MLP neurons of a small language model. Each row is named by its layer, matrix (down: output weights) and neuron, and shows model dimensions 512-767. Each number is 128 + 24 x the weight over its row's rms, rounded and kept within 0 to 255. Numbers have three digits each.
A block is one neuron, or neurons of one layer that tend to fire together. After each block is what it responds to, as a language model described it from the Wikipedia text at the highest values.

L4.down67:129087148140143109145128150141118167088100107105134114145113117159174150141128095176097147133143124158061151124134101154095126089120144109111106153124139156135120177129125150148131140079149124136152120150138115108124129119115114111162102130127121123137114145125129149103166159079131102142156131117137080148136136142145114127137133079137130140116160094154170100113131100129171204136157152113144161134133126112126122115120110138140138089085154068140142135132137165103132093122121125137090136147102149130085072139126136156142115122152157146109146135108129143091107125179114131117093101126122129121168153120127116148107060122092092101119147121128126151105110131129114157155152127103159111133150076124100098098115136062139128158111160143161117118110128129115127148117178101
L4.down569:118137110158133137158145128137126111141147155117069128144137127102130117158164120140119132118165091122152171099127156179123146135139134130178117143125170130166110101110126146138133128134093107159131126119187138123159164123118112107180127117134081098081184097125106093135124143117137114140101160150137117097126108141139151131094190100124165094135149117132100108138157123136174074143150155132150119175124121127116099158121118117103129118160134138126110129112137132141173130133117145153115153097190072119183087133098145144139100121131140159081127134136112137138119163116077119124135128081112118129121124132155145145150139178137150147101096144146120086114101151163121144129119140162148109146099134149129139146142156123107119189136139097136101185112121121121141084133103134
L4.down728:124149112118164130154141147097147108130139099177104120102103160156109131138151117143140121132144115111143137128172096118193148141105134095107101105108131110116139106106116105153120106128123116117163124167114130138088084104134095132119154158169157100112126167138091163143140148119129175140142130142125098156114079131137105083160129121186089148155110164128130146129145117148110165140119105113110172137141139136169052107138128111148127085113152145167116165143101126155080146151170099115104104116103121142150148083111130131115163139096151135126099119144158139160165172180066161118118166121119144111130137151119150128146121124138133126180120106080128175133091147124170120122131133112117145180132113081152134112113125121175168110139135138147098116101123155129119167117132132
L4.down740:116076167135132121138187144136119130117135150119118132134092130114100125144151101118092101149088128101146112161101127171138159109165135126127117129162140093114128115131127143137110103146128174113131144142145093116168106108131101145116082131147130149110082123162107129140096111127097115089107046154141123149131155118089115134131123117087144165134152143141092144117093143137094142141147101123126111160180064111118113124095148111150143108153138177115164120112151132114155147118142120123117117111143133100128110114103155152015136146119118130140118095135099154065062179090138168080119135130147099150135120126168141120121104138115090102104172118137147154123144163189163107157103124135113150155091109080160126126162177118102142110110150097161135145160120156191123142140094120
L4.down1012:134148130163125117145153137101139128127164167089022141108080115152128126146121129164154121090110101134183147124127095121147119106156129129146074159093134176193165051130095099133131095122133149183135152166140130120104124179118108161136115130115093109098174127124144071137148117116099136117148113142125143063104098142170124122125139084140160074151145115126126108132119133123143102152122122161127130164127152127107127153087100155121106130134145103138093115134114098104157116089169147153113194098120128126134077115162114136140091094148115124118158136124123144167110136107117166138134087114144118142086133135138165103143126177148157150155142150111105124133129151112128157141158128146076120136131141118129141145105149129138093147145106101132144127144144154136152089098145133
L4.down1309:162112156163151157147122111105090138123117129077120139114073172093158113135141159116113139094115113113172162121143181107113137137124112116139069125131090161128121126135147174152132131150167145154162119145106104151161103124168131139146121066100132146148159117142096138155125108134127131130149181133163118149114100119134123115126137136105146114107109140133114155109096104194140141137141134136117155126141148107167120126105141154125134133109109144116111129160130126077136134074141142115165183138101103122120120138134088131114125117104135152154134095134115128127136139113103114131106089126151098095162128138128118092136119113131142180154090119106146072117165154137095137118120143147081113133142110065153123104155102121197102115096110139152115147111127080133143113117088103
L4.down1545:130125099109122147132115130131133128109141063104100163090175131134131097117167122149111108145129172100127108137090111137128156123087173135132089140164141133086124104080147082141107077127164090096107123113140114120180139116163101174154124133135145122133123126129109148129151117131125131126138099149085139080107152109142136112109135160137111152142135110062117105184180112117101118157137129100130113109120133083102151125108173212173151112094092154130100135098119102118082135151133133118125136126135119141125105095122133117117111164126112125172085139140124134129112146152155132094121124128181118136132148134132120138126110091094178159124173141057116144136116161152141091163122134141100125132140124102121141138199090091157155123126132122184141147126119122145113159138144123
L4.down2249:161161122150113059123102141113138116130134137128125063076115141146126130148122119114176127180137131126178111107143145127170086153115145164168134140135105141131087118133079134112164169143142153147074116148135121104113162129160109146140149142116130130144169135143094154140134107150118159124178159128126094128143127116116089134152161135128123153142168166130129162110109102153110133159142126077152175166212147090163140112201097124113144101122133120124086145110157132096127136114142104109124175075152141140140155111094152141135147138127161147128131106090115160156138114096123139120099122103129081131142146117108158139122122126112148106140113123160133101129116136092143134116164097144122136150111091169132136143124125127144111109116164110137060147096077111130143159087140084
L4.down2320:139105134212111129094139135186108108109135167143088125130131091152161103150138195102133119083163126126101131134123121123139138144169128124175137122093071115149129104135141113113174112102155120142107148120112086138128106149154111146148111157162089077151140153125124103127123119102130117130138138116138152106104101141156153112125132110141122096095116117133154111180117123094103115150159056111143127152138164167136151153169111111120147119170128128119159082134105114152110162134163146147128141139116101156145146148107130094143118156118095123136131122147092100116163157162102085094130068090114128109122056106120130119139170103146161177154140124141103129166095124138117136110158130115090153146135153149153141157089135103078109138128077081110164144121124117147156132159077177
L4.down2769:096126169111132122130164104123106130077148126128132116156091150131089119111132116114106100148104122111114152199114150175202175107119157137152141132125135110101100131133144147114126145141139151163120127145102131155143116119128138089093114166107089120141107114173094125147093129145149118114133108156162139158101168118091121130154169169101123156168172178112115081119130139145098115118149150146123152111160092110118119144120145137118115144182136140110175147113132152085136129133154119103117150143125136111107133092119143168081104127157149128124145118114138144133095150125144167093092108139166080131132105147138125119131105113140128083138177122156096140136122165127153095075039118109127138129129150103147132132144129115087140124124107141140132129135164114151116107177131087
L4.down3005:090142145109142125156086152085149103114152101121105142113064127144078133109102137135116155125102126136144139123096138124143161083139112126111118144117139114161120130121109123125120124109108136179125154146123149144112095154116148132147149120120147145075140108108130120126113153106114144145125097135144125137085058146100135114124150104213167098135184154145161157119123107147127123157099116152133129167089148079122148141104125102119131105115124128125104127102122134102131115084141158147128165079146100122113112117113156169147129138109132105147140101148136140129126150088144177128108106091126151163092165153145138127128120159153137124193125135136138098118117163143140131156111126144144120115131118108114119105128119199143104123099144074168147174138113138138150152124093145
L4.down3015:140116153142101121101085161108111143160130102092121150122116131115096111153136149136095145129127145155152154149116137148101128127152168147143131131122147130128127160119137155149112148103181098142126151091110132121130136168143126144143173131122114130149117129130124139132136071151091110135099142121104124107188112154131192153108096133101087112126150127134125138157114143130106123133173103137073133136148100134125138134142165106124122143118129144140111111099122116149140064117137139121146112113107142138125164137112134093181110070109128108148078127146114100126135106127090134115181099143124136119167114082116079111171126111116123150116113127124141145136135108138115159125107133055116125118180165136126132175178105104106126122157097093126171136110106137178136124095084119
L4.down4084:130102179149122142105160133166095147103146139131152094159111126106124136107151123124111105185135169085125115157107094177125123111122157119167134117128140114086126110123131141145132111164148127146130128126110089114150128111127109114134123126131105117122095132117099148109120121135128111117130106140176133148141171164103124125159131138095106185142194133103086138114131128162108143147157134135137146123165086118103132131088156099116105105153102157101151116105133145079123127130140117129128123137152150092109129130120159171114155144134118102139124123098154108088112112117151145103134170118161110180133108129146092078147124098121096094107152117130114158146116135122128075143117100128120162118103148115137096139148116086077148158133134128159096131162119125186135107151128097
L4.down4149:142110116139123150119151141139097102094196122108133086143163108118118124144141129130146121099131123119131142110124138138118111132126087145176175140141136106138100145139157126157139127152116172118130132157148195167115140100134139139100134144108116097125121106140124120123139129129135153137113105116119142099139148141126125142105127084102124148076148148155127139161072126118131135113139138164121126116112144103112113128140111143140130096133145105129155140145116113124129105137141094168112134125138107114093097129153124156135132155148129076137150109091110136117155132119128132136141161126092116159111173133134132145100137133157116139135120148075113094142124125139180113135122122141126188106104169166105143109136132099127136096142127104113105177123104140095150145097148096
L4.down4224:122105114113111125158111135111134166144119131105106129066120117118141141113133127102134159112093100134118093127102150116097128109141062137110121130114121143132117166114125077156113101112124126140106129143086124092109132082140143146137147153124092149094100128147158132128111133142136132170131135094128110168145116108151177146103136107180140083110133113110166116149171143136156071128154116151109146084151137117173119175151116140146123105120117103101066140107128111077124113134167106134109104101115148148137146073100138148162142173122133125143119142145149133120155163187105135135103121168122132130125161153116160131121126151089147115146131131163146123127186129155124138125112093093124098087180128102130126119106153120176131107129127114149146176147146141124127172105106109
L4.down4429:120124146134086099165186129117115132128159140120104102118077160111094122145101095116109140119096138176196115165102140165143141141195118138162088182051137122110161101127085138132115096139166094134124149126099110153173133145145096109110154143090116095132128109111127115184099094159105143139130125130109141112119184142139163128116113115122151117181157160143092151172102105175167122139122117107103128145152121116097119140088115144125110111144132126132133089133092140094122079078142139123121136123126140120145169121126099154154140124101175123141133170117132162162099133133141146125148152146143121138128133116087144137129086107130160147132122134111133126140130144132127121127113131102123135127103156086082163166145115141104105116157129130149149134127098131154110104114151132
Responds to: Personal name completions

L5.down2466:149088149133098118106127139090144185113121115166110179151137146153146171156095151133125162149085111108087115139095100096135123092136135145151119135146130133168116124148167160088139115159120142095110112127138151142126116110145077119111149127168118144140128104086164117107146139117096121099152120111117124148125100118160109149095154144131087101192095128128137178126122122144171103132157146166118119113127129094132141149139120096161140136124133102191162167136130158102154135129152102113138144167092073120173101124162112133171161132149135115127154130076075144117170186077132151123118132076145167122157143156120137159126152086107118181138133122107141109137186140136033151110153044160106130128164142132104093136146151124110164121111163135117082123129087163136147112152117137
Responds to: Mid-word vowel-e pieces

L2.down2313:127116097118079131141120123102108105139116156114109167108129101122132106110142140106097107147121155104132121122130119123115141130185153110132084127154112137140115147142160165107167114122121124154153137104120171124124093109094130136139126088151167134089171129110124153143131164116135134174112176101122104162124087101139122135087129131202135087138130118113143090137136104120176130141123132136138153160124173090134085124125123112104163141119154133132106117075117129120090137115117154166114124087143127107116152135152138143134100143076171142104105157142107124121086115108079129166147135090112142143115135150166155138071125168125104132192124104134141111124097157134141127147094160154149157125144167126134126081145179200152147121124109097124125150088132146117132161136113141
L2.down3789:127113145132110105158078157090153124136160124115099120058100109125090122126129137120145127106118130117153107141103121130162142078172115134114097146129149138133136129116115110145126103128149155161103120133118175136107093161127134120143121122144147161117159103120143115134153135091109156149122125107140111116124094170113128114131146085154155122122127154132141123124109078116125126154178132140123134131102121069081137175101120102155144103114119111136105134133112103128155110096107143142121206072138124126094141103141148146134128128070141107114139145113113122160140154113134165161138142132136142169104198137167154125126097179135158106163123116122159078123121121144092128171136114153111123132122128106128158127141144149130140100106117109179134120133106144117125112130126114
L2.down4181:131122145139113139158129185101126119134147179121190093058123116126131130158100084105123092133148164137152132149107138176131165065150093142134099148153171131103149107139144101125173144131139144140134136125137153110132111159116086142165104109117124122139103127106082098127116178124096125161152149100198105128154119138116063104170128153101137128124144159131138098114131111132168134113097144190100109160154160106110134134114117120140083100122113155137127158137116139135130109092120152109121158105128138071087100100119155153139116102143094122122139121129141114140102178087134155130131145115127126163146131165164125139106125147127159100114121084107128113104127128151125093142094106075143121120089126089125135113093114146094127110170104093132118132134150120142116129192115126
L2.down4601:121119130119060076160140149105057092128133177146121114164132082103101125073133106074147167162123105162132127153119117124135151103147135146119085145163120098145109162130094153159146145115114090134107125099109149133139139088140095109112114146093132113078121113097126103125148110121172152148127152097149119147109108133159134117148104149156142104149174162115143097131141070138127137135129146119141168113117151094137080135145139093110159162104155188090104144090120099125121129118131123115069158120197135123078144134101149149145125122137136103121142159092115157118160095131127125158148106146104193136133117136164120130084123141124131120155126125147126134115143185118115111141104116134120124132141177158091170103066139140137121067134123112098156150129116161129132154092108141
Responds to: Surname-ending word pieces

L2.down639:134155109160109112137143128096101158121100120140123132122127106140136171147126121141163129102149143130123144152137119124113146077116135158146107103113092128056127155156137128143112124110113127120126123092140103148106143144103102185110138117135120136151119180101123114126105176111135107153135138147109140144137134104145097104116144150150182110146148105102124178136130109124149139145114157118161125135109125078119146183125120160132116159145173148121141137139148130144099155142154163144113101072116129128136118135075116153162111105128149103110140092133106086154120177158142107111120149152150144085174114112149102149133117138124142136108115136121122128134165155120120141163106173153128099155146126126145148146137087096131092134107143128133137101125102128084143147112159149
L2.down1012:134173119139118158088121125140124111104135075127120124117163150132112121096117111095155092135132102115109130112121129069114123082127121125069143165129147134152112108112156135118146125128154122123124095136151131140126123111122136089140090165159138143100119098203146110115134218110106144159151147111127086140134119176179126157125128116113089159139147119097149142154119095137152124141126120185126124117167093109090173106130175116107144173095098170118117185143104175143128146137087108096125143118109069122144101146144142152138107110150125159088165152144100161165144124139101138147121139154123136087156148141162122108119161110109126135127101122145145129100132163096106150111134147125135084160142117140107110084123115161112132097156222131148120158165122151139130130128089138
L2.down1457:124136145148100120160137130140203093101139100153105158123114129123134105118108097119091114096131147102132109134105196130115123129084093159103142132129136143110122134116127129125162131135119142128117133135165135137130148153103121149100133083082153142133151185129146130105088070130127134115179150162148130106133092102131121137141162123118110199138149100119132133104118106107165138161163148112159130110145131162108128148139137163078129142129154136107109187134117113119151130104119133178117143149116094124121132144143121120153133149146163157111069122157128143166108094132172163115132156129125099097109146124119156124126159147097147094126152115109117144095121148126132131108128136135124094170143141126133117180165086141119135123112136120148130103127134121097130134119119111
L2.down4125:091147143128081128125155161165145085134141119135142113123149123152114127126092125154130134130113127096104109175123120100128144118135132164134160125128096092132114186166101114115176114117123140145125152148160106152112164072103144117132121116127141061114131130132122118141159191111110118152153147118149152101133146174120156080114168147099093106091118107132124154156142110126126172140152124120141177148159130159126132096133163124118158124192169097142109133155139131107101132127112121139087097093132141131137084138128120115133154106130129160147098180135134131117100139133127134145160111126115148145153146140165126142160100128158133100078143103140140122119175152053149111114136087119096104120136135099127117103145143155126129127128169126105087176144132102113136151100148112
Responds to: Re- and C word starts

L4.down248:145111161150100116123141145113134141132150113107132115113151109122125100149151088110123160130159129154159134163118132161126152130122136138152148121143134160134130150135114147153137095124113121119116082136124112125161122122141157099139101144158138135122130158115120129105121121103079099169113138126142124144067149095095140145074161094103155085108137138109096106130186124172153171166120136093130139114140147113122141146139121144133134128110122148128126068131100125140194127136137152112152113137166115121179167116141106113146100105134092112116137133086156162146131118156124153116129134124112116085163132160167172091132128146161160158157113161121136097089119138110127154121099196108102137107139128133163126156148125106134110157093082155114105086115154111104129135139146155
L4.down476:098144096174127162127077124138123114095089130138113199102140146102125124139160098123091143104136113130116154127152132134163128092128152138138090135145090093151141135117108145162137132169113140126138134134138128143129107151131134107150131103170124160116142135127117109115131083150124123127148138124124077120130123147164134133167153116137140155108096085162154100081104106106104169142113107118112085121130133125115099101108093156154096105128094136135157127098118117112128142119119110157134144112124132103120141158089121120146116120149121132091087106137158124142144139147149132096107124181153121091167143172118188155162081129142129135148145133140168101061136149123092141143119109118140116136167094120120111118132138076129108146112157127128090100132136144096122117139166148
L4.down702:131113135123126098114098114118100074145165173130127147154103162120133159131131123114147156098146125116082100103135135111157134167143094090082144102145186170148161104114137149148098132114133122111157176136149147113093137093121152152157154113125152127116163072126108141094106118141093080126137154133146133126096092086141141117156142080119159096117145101137167127141151127142099128135103101118162111085119129143126123146119137146120100108147091162140147165097111123147121111212087144152138120151116099115119049140104163120135149149099143147123152127121123123126127132134118123157103142152109118151129109160129150134075155152097115111137145166114129177106111162134107113127155100104088160149155169142154107129136092155063150116128142115123135156110123146137129157108110135
L4.down1171:132152116126176093116148107120137105124104126148121136103137146126158164157136139107155091128133140135135160106120128140100129106118153102156155145136117163174079120134152169115124111097105111109116194168125129127110102143101085102122106143153103164123130158148130133156108129154108131148119079096139106113162133115139109152124137148112138143098084139117147146120144158119133127153131122144115136107133142105082177102084115125143130133092093117118170146154099147165160140152127145109152085131106109129137122135113103133148175118193156135095141141105108138132169111132128111096125129142110141128153117128130104169135161113162130135145104137117109132112115118185093116070149116134118093092151123134130137134110103141179172076104168138105111033158091097160150166101151162
L4.down1589:117134097149127119099106192178163118112086096117095115119145116113131131092160122123116116117152166137128099139153096117161109137121150149127124118126112133152146090155118119131104098116113084116175156074158086151133138112104155147106169157119132094149115158088131167123152132119170135139100134126136134105158088114141130152133174137122123108114140116127078118148097123146149150127098140138122152147135117122133138157180106093101149142094101115090110125079125123127112129177142112084119083144124126121144116147115119127134122191166117106156151134141095149119110116147092128135153136116150149100104132108086149132099141133105111128134127127158108125113126103135099132116126146164087119166143120102140137135154102134102109118132164087076154133118148125105138085147143146
L4.down1624:128128143148140153103118126119095130093131102161130141128126134141132154129165116118103100138130128098100136128128161093113141141116123126155115152128111071130105123142124150167140139097123108113091106128150163132119140129114113123124144163110144133125159161154137109085114152099122161075176123121098163122155135116107098160161149122130155067092134136127086134144129139120139157165071146155116128162137134132113142117124109172147126124129152137127140130118158141120141157105108140119170130150112132143182099106138131126110122130137137127103096077115105157114136142134098125073087117118142134121158161113147130200131123130136120119112121166148074156138128145114128170118103127127078128105126164097149107168119171087115114205095147132099125125162139155110149147089112135
L4.down2680:119161124178136110122118113119150155089133102140100147097158108117119144185121101143100176099122130126126142117139170138143107109162120107085109154126150136192112100116134122143118106151125123121189119109127133225127133138142114135101125118160149116131112116160135129108145103117151178101166146093107148118095103124127143113165108144155125167120163203090115095116146100147107085158156129143115155140134129086111133103108090128140138135159115137135099158150145104092170131158123115106139136178116096100163121119139156138159118117111179130126141095116112106137118133111137114127120117110108091087134113128158160113145132123100150169083146150139171076129073145114116136134148131153077145142135107060097174129139102114155097104143138105105125164149139161117129139114122118
L4.down2912:144103133160148146131111128128117160102103098161111116103150136125169123152111138124158096116121136122122142152136129130159162086113128132116149097119109097112124124140129132122158074121144118132049107126109133122171113144148151084148167111136100140143079127154128111144125166139104123145135108133096162152124119152156143154155145121150168128132095109100147144112123108138126114132115122072098113076093112111128196151156119103155196161071151113088155127127111128127147111150111123156120097131129077107158131105110145155166114136139156113098135122072135114155120129081128128161135138136114143145144116118150080106168113152081164155135101136165121117136125125141081147156162133144143146132140110112114104125150100115072104159144200143118126126124113118149134130083120145
L4.down3020:130148113136113155112099116113145136144117117089157124105100136110142134123100114105122179171154124145113174107118115127123131145138076121106129144107099130099080126168179128160151104136110155101116160114156140160168127130127114139139112136138130155160128109147139119114129178103074158128111138161132123123133112085175062104192116116135115156111143140107146172117120060139091106101096139107127115135129188139085094160161150137111127125123105111125115116105139157141142124116139120124090152102122157094167137160098125112122156158078107175110138143143130157152149126170134151144150099123105113127137080135169142107082087144098137093162141133116129133134158125131085148133123125150123116170128142108134114168102180139113157069110110130148147161162104103119118158117124121
L4.down3293:147109121113069122075112092110164180048097113189109165137126140176150141150124134136157105123079118103090109116092065154157079083140166122147096166144132102133128111113144144111147086152080089144124120131131103162130130113141111070097132116139162147141167113123091105129149141132098112119145103136132145155063096141182102148119177152125128100136118118023133136105110132141157108115135114122159121145129130169124092151129104163121147142148145120164129222139120122106178103126146121135118115152125114113152119142155082128172148105131138122150148138056096158104146173085133124161091133114144153121146131154125133140097145110091158148110098137107131132112141143141069151126165138124141153125129149142138133123137116129108158119124117172147113105161092130107154138132092118
L4.down3382:147114130119115136126116139147131122154129101148142109124143159159113119163146143151137120143128104109146142103095091148156080152112176149094156115180108101145129192111142142141131142124137129148130118133115138135121149156139115139112140112106140129127126125114134142096140138104136138171119137099124140093141127143111075116117170156118157167101171090071134111100113121132121100133135145124149122152132119145077160132141125180143159104095112163144157076146135083123106172089180158117119126101109128148114178132141115105123144121121112165136124113121113122126110156143168115152142118105117170160124167139131140115174161140092097161068141129122145179162139152142117125105137149123147114166157158119130107158131115137150083147120093105130177140164145101120131128146076166
L4.down3643:115147110148138145155127118072184124111111131110132152077076098090144105197147106156123145147141130104109140159141122136107158109104102127087128152106153121147152147129137145134091112112143139104131140161124152135106126128137097127105121089141119164155119130110127112141149134130106103161121147159087111167161127162143141113092133121133105143152117136119105130177094099129121131184136085097167123094116074138124150155115134148147151123109089168141151079101157128151119143084144134131133133114101135171071083168153121147120176145126096118142100090128134138117118152177161142129151154114150108146154109148129135117180142127134147132147153093159102079153126124132042131083135129145114105097081101130174131094094139118143098099112110095137137133149107117122137131121140093
L4.down3900:108103100139121119105123138117162129100123078164095162134130167143130125124132154150153103144161115129108155133119105100111117124113129117124131127159123107134119121063131163129132082118098097157123138113130142163148163137144124097121144094153150199144131134121094141113150139150115133133113180165139158154122130119135109161125156143093068167118130118039128114124128124123121191134151167151154099117090091118092109144111101142123113111136127119136127164137101114107157132115110104139138116154130141126114131161141063124169123119142148122143140130116128147083162148110125156156112151103115160114140113179148111098152161142075130145091102086148134124141084133151104134143147179120118179164114114141129147108123127135103117144107148140163105090158102157113148136139100096
L4.down4123:124116145186178142161123114183117129127093092133149147100140132150108152118115108153120134091097113101120152120117143087126152116093161150114076116149131125146126114112160146118104137105134129123123128145174139153119146141131151136149133116149118137103127119152110111155097104119088092136141108110110137134118119185127108099211148117123132118164094148113125080140134154119175088103150127089167125079086151088131113135143108137100154104111082167125117129137121138145103107126098107104121072098096104137104141134113115125110128141179136086138158065086132121125106118113107110146148156087151140124159102097115126113132168127110086089129122140125122127132128118151134134177140129154109110175167097168105158130100074087093120131168135110135140190109088116071145119125177163
L4.down4259:165098111146125137127087082128170124088110117157114136138142126130104103119142105084155102128155101167110111128143188117098106123176150165124145122143112171152097098171145124142092127110127099131119112087141091141119188089114131106160158138154155130144156158164160101146143163085123118166131172107104108132120110104124105126145108107151099094093082182119117157084140116134158132134122156179137182123180081102121109114174130128126142141146122125118124137105127169103159106108099122099149092128126124132116156120131129129151118108141141123140155115140128173123108111148044132164080112137142162125181162155139146101155100123092122139124073134141102194132143161122110165147162122114114124075131132110122132149116121113143109114119126115131102145165155143080149106138139140
L4.down4499:122148116116128151139130076108143139119114093113152181078134176122129145130103126075082124106147143132133153107114118130121154112135119130132153105132138148153123082139177130134126130137133147117129116138083125175132163141143115124166156120160152119127089111150154137135121149127101099101110166118128112160143095124137116136151154140102110129090123135144160115119118115121100085094124106116104186096160109118097109099129122092120156167139130110165117166150109143140130150134083117125121137144132154114115105126159107125150147144114139083118130134135058098115125156174121115116083118133129114108104136098146155088099113144128147118112097163134103100120143079143101120131152159121128150138142098116115126098175121132160144123159157123134110128101132110063140138103128106
Responds to: Word-start "e" fragments

L5.down3415:128142111187118091140148135180127135139140165118091105156147099128120087134159139159083106095124151129125168138158145165123123148146168132160144138105133128131133099114086138086140126097140112138110159092112142127160157163160126142127127140154097079141132139152166082089126114142145132135135164125102187102135117148152147127120141128126105087114136097126107121180117112120135132104110111127125124124130129120133180160128117115132137133144132136156147109125118117148075134157160105143177089157124098111186139142109119096151120158100114149125102136153160162151143128124117128094122083109098135057124051095117102156168137099116136149071117096125115126147117124099150150107136109114109127119126130151155163129125143102123117140131074096103129119107165167170161103139109164
Responds to: First names in lists